Part of a small language model's weights: 39.1M parameters, rotary positions.
MLP neurons of a small language model. Each row is named by its layer, matrix (up: input weights) and neuron, and shows model dimensions 144-239. Each number is 128 + 24 x the weight over its row's rms, rounded and kept within 0 to 255.
After each neuron's rows, "fires after" lists the tokens most often just before its 100 highest values on Wikipedia text that the model never trained on; "fires on" lists the tokens most often at its 100 highest values on Wikipedia text that the model never trained on.

L9.up539 [123 145 158 118 109 116 126 131 151 122 150 115 159 130 145 185 120 136 118 137 127  90 127 153 124 139 146 150  96 138 125 123 133 109 125 126 132 146 144 120 171  80 133 114 178 116  92 130 136  91 138  83  93 131 138 106  72 171 117 149 133 148 129 145 105  79 184 137  89 161 108 155 112 142 101 120 106 133 151 108  75 122 104 100 136 130 119 118 157  81 165 151 117 102 139 172]
fires after: " the", " University", "3", " The"
fires on: ".", " of", "\n\n", " Grand", ").", " ."

L5.up120 [141 101 137  61 151 162 110 111 146 126  76 133 135 120 134  88 138  98 130 109 105 130 155 163 109 123 108 139 111 129 145 114 150 119  96 131 140 107 153 164 153 158  96 103 202 172 168 118 171 137  90  80  72 129 140 105 137 102 109 155 118 131 142 106 162 135 114 111  98 126 119 118 147 127 169 155 142 109 133 130 145 146 166 149 142 101 152 158 118 141 109 114 118 147 128  98]
fires after: " |", "born", " ", " February"
fires on: " ", " population", " March"

L5.up911 [ 98 121  92 140 112 135 128 107 139 119 157 143 143 114 145 137 143 105 121 120 138 115 128 127 153 125 102 165 105 116 131 148 139 134 168 122 105 200 135 119 119 151  72 119 123 131 125 109 114 142 155 126 111 166 132 128 145 158 129 185  95 123 102 144 138 113 150 125 155 143 172  61 194 125 126 139 155 115 126  93  91 142 131 153 128 162 133 141 131 128 106 150 147  63  99 131]
fires after: "–", "202", "201", "199"
fires on: "199", "3", "202", "0", "1", ":"

L9.up803 [113  92 144  85 119 106 123 145 106 128 154 162 114 165  98 126 147 156 123 150 130  66 146 157 107 117 149 121 136 116 123 116 112 110 144 117 179 138 158 163 121 113 124 147 164 125 125  90  84 131 134 138 131 146 146 127 130 159 115 105 137 116 158  84 135 114 132 155 104 118 122  96 149 126 127 196 126 144  94 138 121 133 155 131 127 154 155 162  69 131 157 143 126 142 144 115]
fires after: " ", "1", "2", " the", "9", " June"
fires on: " ", "–", "202", "-"

L7.up863 [131 143 138 158 134 129 100 118 136 172 143  97 109 141 165 179 172 121 178 110 165 121 128 148 136 124  94 150 158 134 115 129 136 180 152 121 164 125 131 157 112 100 113 117 166 130 119 152 131 148 142 103 142  45 147 166 120 107 131 138 105 140 119 122 152 141 134 142 101 146 126 104 128 161 122 151  93 160 132 150 119  99  94  89 112 182 100 110 125 158 129 125  83 161 131 130]
fires after: ",", " (", " footballer", "ondon"
fires on: " as", "th", " of", " who", " to", ":"

L9.up447 [114 132 114 142 119 106  99 127 153 112 156 134 117 102 128 176 182 119 179 111  94 114 135  89 144 132 115 143 129 116 117 139 103 152 127 145 163 150 121 163 141 134 113 157 167 129 113 104 123 131 127 144 103 117 138 143 178  96 147  94 106  86 138 111 137 123 107 112 103 126 133 129 116 121 104 113 141 147 111 129 128 124 123 150 146 115  96 123  88 155 140 130 127 130 104 154]
fires after: " it", " It", " is", " as"
fires on: " was", " is", " it", " \"", ",", " as"

L5.up613 [111 138 110 167 175 118 125 142 119 114 135 145 102 184 140  95 112 124 111  90 149 112 105 139 136 122 152 162 115 126 120 127 147 157 116 131 158 140 134 155 112 143  83 187  84 137 152 136  99  54 159 106 166 170 115 140 152 151 115 132 140 110 114  97 143 127  99  93 136  95  94 121 166 125 139 105 105 123 133 138 127 111 100 177 130 102 136 113 116 154 124 124 120 134 145 106]
fires after: "\n", ".\n\n", "\n\n", "===", " |\n", ")\n\n"
fires on: "L", "D", "F", "T", "C"

L5.up1137 [120 127 102 129 182 119 135 124 146 131 112  83 148 143 108 132  88 154 153 133 102 168 119 129 131 118 157 119 157 142 128 137 152 152 112 137 175 107 151 118 107 157  93  91 158 123 166 147 181 155 139 117 114 136 105 148 116 116 102 191 132 110 161 127 135 136 119 146 119 145 142 135 156 127  94 104 156 170 130 151 155 133 114 110  73 109 107 161  79 140 126  74 144 168 134  93]
fires after: ".\n\n", ")", " |\n\n", "\n\n", ")\n\n"
fires on: "==", " is"

L7.up358 [100  88  92  99 223 129 117 107 126 151 141 125 119 131 105 136 140 124 131 148 156 125 102 130 112 142 129 136 163 107 124 111 138 142 167 133 132 129 135 127 152 103 164 147 147 125 177 164 136 107 107 107 131 122 138  78 113 122 130 131 134 121 128 153 136 100 144 102 131 151 138 101 163 115 150 104  62 125 114 130 127 126 126 156 134 134 165 158 144 133 165  68 124 160 114 110]
fires after: " ", "°", " (", ","
fires on: " ", "197", "196", "199", "193", " –"

L5.up826 [111 142 157 103 122 105 132 122  91 125 156 125 135  82 133 134 126 104 183 140 127 114 125 169 115 120 102 116 142  85 117 126  82 154 162 132  97 136 145 156 132 116 160 135 146 143 141 141 154  93 147 160 130 142 176 151 100 125 127 134 157 170 117 134  93 145 163 193 115 124 137 103 117 114 104 120 140 107 107 137  84 127 105 145 135  95 135 126 153  60 177 142  99 125 126  69]
fires after: "202", "201", "199", "197", "198"
fires on: "0", "5", " for", "6", "4", "3"

L5.up938 [156 148 128 118 100 146 144 108 148 123 113 135  80 116 133 142 138 129 123 116 107 177 125 135 131 120 127 120 138 135 171 118 139 138 114 126 193 151 129 137  91 154 103 115 163 126 140 122 107 115  77 133 144 118 141 113 110 158 113 108 109 154  97 132  95 111 116 189 108 119 125 109 103 148 109 113 157 126 157 146 160  93 138 129 146 139 116 103 149 107  96 117 150  95 116 172]
fires after: " University", " R", " D", " and", " L"
fires on: " of", "ied", " for", "ul", " finished", " place"

L2.up815 [120 115 147  94 140 144 126 149 129 142 128 124 118 102  97 141 129 138  95  85 142 143 117 120 144 172  73 158 127 115 154 129 135 116 154 133 124 131 108 124 133 130 114 113 111 126 142 111  85 136 146 145 133 142 137 115 142 126 104 120 154 137 131 120 114 101 172 106 106 149 135  94 176 113 128 161 130 113 138 184 106 151 109 107 173 139 138  85 104  84 106 136 121 110 139  88]
fires after: ",", " in", " of", " |", " the"
fires on: " Tennessee", " Oregon", " Florida", " Massachusetts", " Memphis", " Idaho"

L5.up178 [133 105 120 139 146 151 121 173 134 126  57 172 111 141 146 126 193 156 153 158 119 127 132 117 156 165 141 103 149 187 141 164 110 106 152 115 173 145 109 155 180 123 120 153 102 128 138  96 110 120 110 144 147 138 145 150 124  80 123 136 135 128 114 132 154 106 120 142 130  75 124 163 138  90  85 144 134 151 144 105 120 148 131 171 132  89 115 128  51  95 115 137 127 136 116 115]
fires after: " |", " ", "0", "\n", "'\n"
fires on: " ", " |", "65"

L7.up783 [133 108 175 115 128  58 126 100 121 127 151 110 110 116 147 159 138 108 103 120 169  90 123 137  95 132 133 123 135 168 192 115 106 123  81 134 119 114 159 141 134 108 117 114 171 131 128 120 116  84  88 101 116 122 128  94 135 135 113 146 157 115 151 104 132 143 111 128 142 125 138 107 126  99 118 128 133 121 144 171 132  90 136 120 122 111 122 196 139 145 140 147 113 106 111 145]
fires after: "2", "1", " P", " N"
fires on: "–", "-", "ank", "ain", "ob"

L5.up712 [100 114  98 117 135 104 122 106 131 127 135 130 155 116 117 135 132 113 109  92 133 135 125 149 127 163 145 103  41 118 136 105 136 129 132 155 102 136 134 112 148 144 118 103 119 143 128 103 105 158 125 122 121  97 112 124 103  85 116  89 135  93 137 143 182 113 123 183  97  96 144 128 109 130 160 157 107 115  93 123 132 125 127 112 104  94 108 143 141 127 153 122 139 125 123 149]
fires after: "0", "197", "199", "201", "200", " the"
fires on: "s", "2", "1", "0", "3", "9"

L7.up295 [160 123 123 138 128 147 145 120 113 140 123 106 114 131 149 139 117 106 105 165  94 141 118 156 158  78 107 141 168 157  67 154 155 141 137 172 113 161 123 133 142 169 132 127 143 124 124 119 118 124 139 146 165 138 127 156 132 126  98 111 149 117 110  86 110 132 119 151 142 109 110 123 130 141 114 156 135 154 129 121 118 192 132 127  69 153 134 127 125  89 122  71 132 157 119 154]
fires after: " Der", " R", " Hol", "Ar", " r"
fires on: "ris", "id", "ri", "ied"

L5.up736 [134 187 135 110 107 124 133 140 118 133 120 107 190 121 101 124 141 160 143  94 134 116 172 144 113  95 121 129 110 111 104 137 132 132 100 149 121 116 125 160  96 105 106 157 113 140 146 150 171 173 172 151 123 121 150 164 117 160 151  97 166 108 124 134 117 119 118  97 114 100 144 100 136 122 119 123 102 150 130 109  68 129 128 119 130 120 140 123 129 124 104 143 128  99 144 119]
fires after: "N", "L", " l", " L", " R", "R"
fires on: "T", "L", "M", "U", "d", "ing"

L7.up1249 [128  70 124 152 137  76 129 139 149 120  84 129 117 112 134 111 138 151 192 137 121 135  94 138  96 147 119 117 107 148 123 115 130 119 129 131  82 170 130 154 117 131 124 126  90 118  98 114 140 134 110  99 148 129 138 113  83 141  63 125 112 112 128 155 154 147  87 149  92 129 138 160  90  67 116 135  77  99 147 131  96 122 137 125  99 161 119 180 147 128 149  87  96 102 136 120]
fires after: "202", "0", "201", ".", "199"
fires on: "1", "s", "2", "0"

L9.up361 [145 132 145  91 123 107 140  99 138  94 137 122 126 162 113 142 151  97 125 148 155 112 142 108 123 137 123 128  99 133 131 114 157 140 132 135 113 142 130 118 119 107 100 105 163 136 120 140 139 131 109 141 153 114 159 100 109 132 147 123 127 109 142 173 134 163 120 144 124 148 113 152  66 110 148 144 128 174 155 166 111  91 177 142  92 140  89  67 114 134 130 120  99 127 116 137]
fires after: "0", "1", "p", " P", "2"
fires on: " |", " (", "i"

L7.up719 [118 139 104 150 116 128 148 123 148 148 117 124 131 128 133 147 124 162 113 109 128 145 134 114 160 128 175 162 147 145 142 200 140 124 145  99 128 154 149 133 135 136 135 133 143 120 138  89 131 160 151 142 132 101  96 106 128 117 133 137 138 135  93 145 115  99 133 113 107 136 152 138 104 116 157 132 121 152 126 102 134  87 110 106 141 114 176 152 110 161 139 143 118 147 149 103]
fires after: " |", " ", " en", "3"
fires on: " ", "1", " |", "2", "3"

L9.up850 [129 145 152 106 158  61 130 151 141 144 110  94 124 118  86 170 122 128 151 136 133 132 134 125 120 125 142 130 173 146 104 142 136 133 115 123 105 120  85 129 114 114 137 141 134 151  98  95 124 166 135  76 104 117  97 144 136 122 151 125  68 106 135 152 133 110 171 126 126  97 125 153 105 130 116 128 132 145  99 167 142 122 108 167 146 142 147 114 141 104 173 111 128 102 156 145]
fires after: " ", " (", " the"
fires on: "199", "201", "200", "202", " present", "192"

L9.up1205 [119  99  85 150 126  88 132 148  96 140  95 143 161 141 149 171 102 131 112 105 122 147 154 122 117 142 102 114 154 154 140 143 146 115 166 130 105 187 112 111 150 172 111  95 132 109 124 132 110 117 151 136 136 113 139 102 111 116 130 129 136 134 175 159 131 125 127 152 157 111 126 120 121 124  93 144 113 101 101 122 146 175 113  82 147 128 159 100 151 123 111 103 122 141 115 111]
fires after: " |"
fires on: " "

L2.up111 [149 131 110 133 101  96 166 110 172  91 127 128 167  84 169 147  82 135 131 125 125 127  92 139 101 122 154 122 122 136 122 151 146 115 170 120 159 138 114 100 101 135 103 158 106 118 132 103 145 128 144 136 121 110 100 147 140 138 106 136 104 148 125 146 117 141 117 133  95 146 105 128 130 137 145  91 154 122  71 112 111 104 148  76 120 122 106 147 148 153 118  87 147 106 138 200]
fires after: ".\n\n", " |\n\n", "\n\n", ").\n\n"
fires on: "==", "===", "===="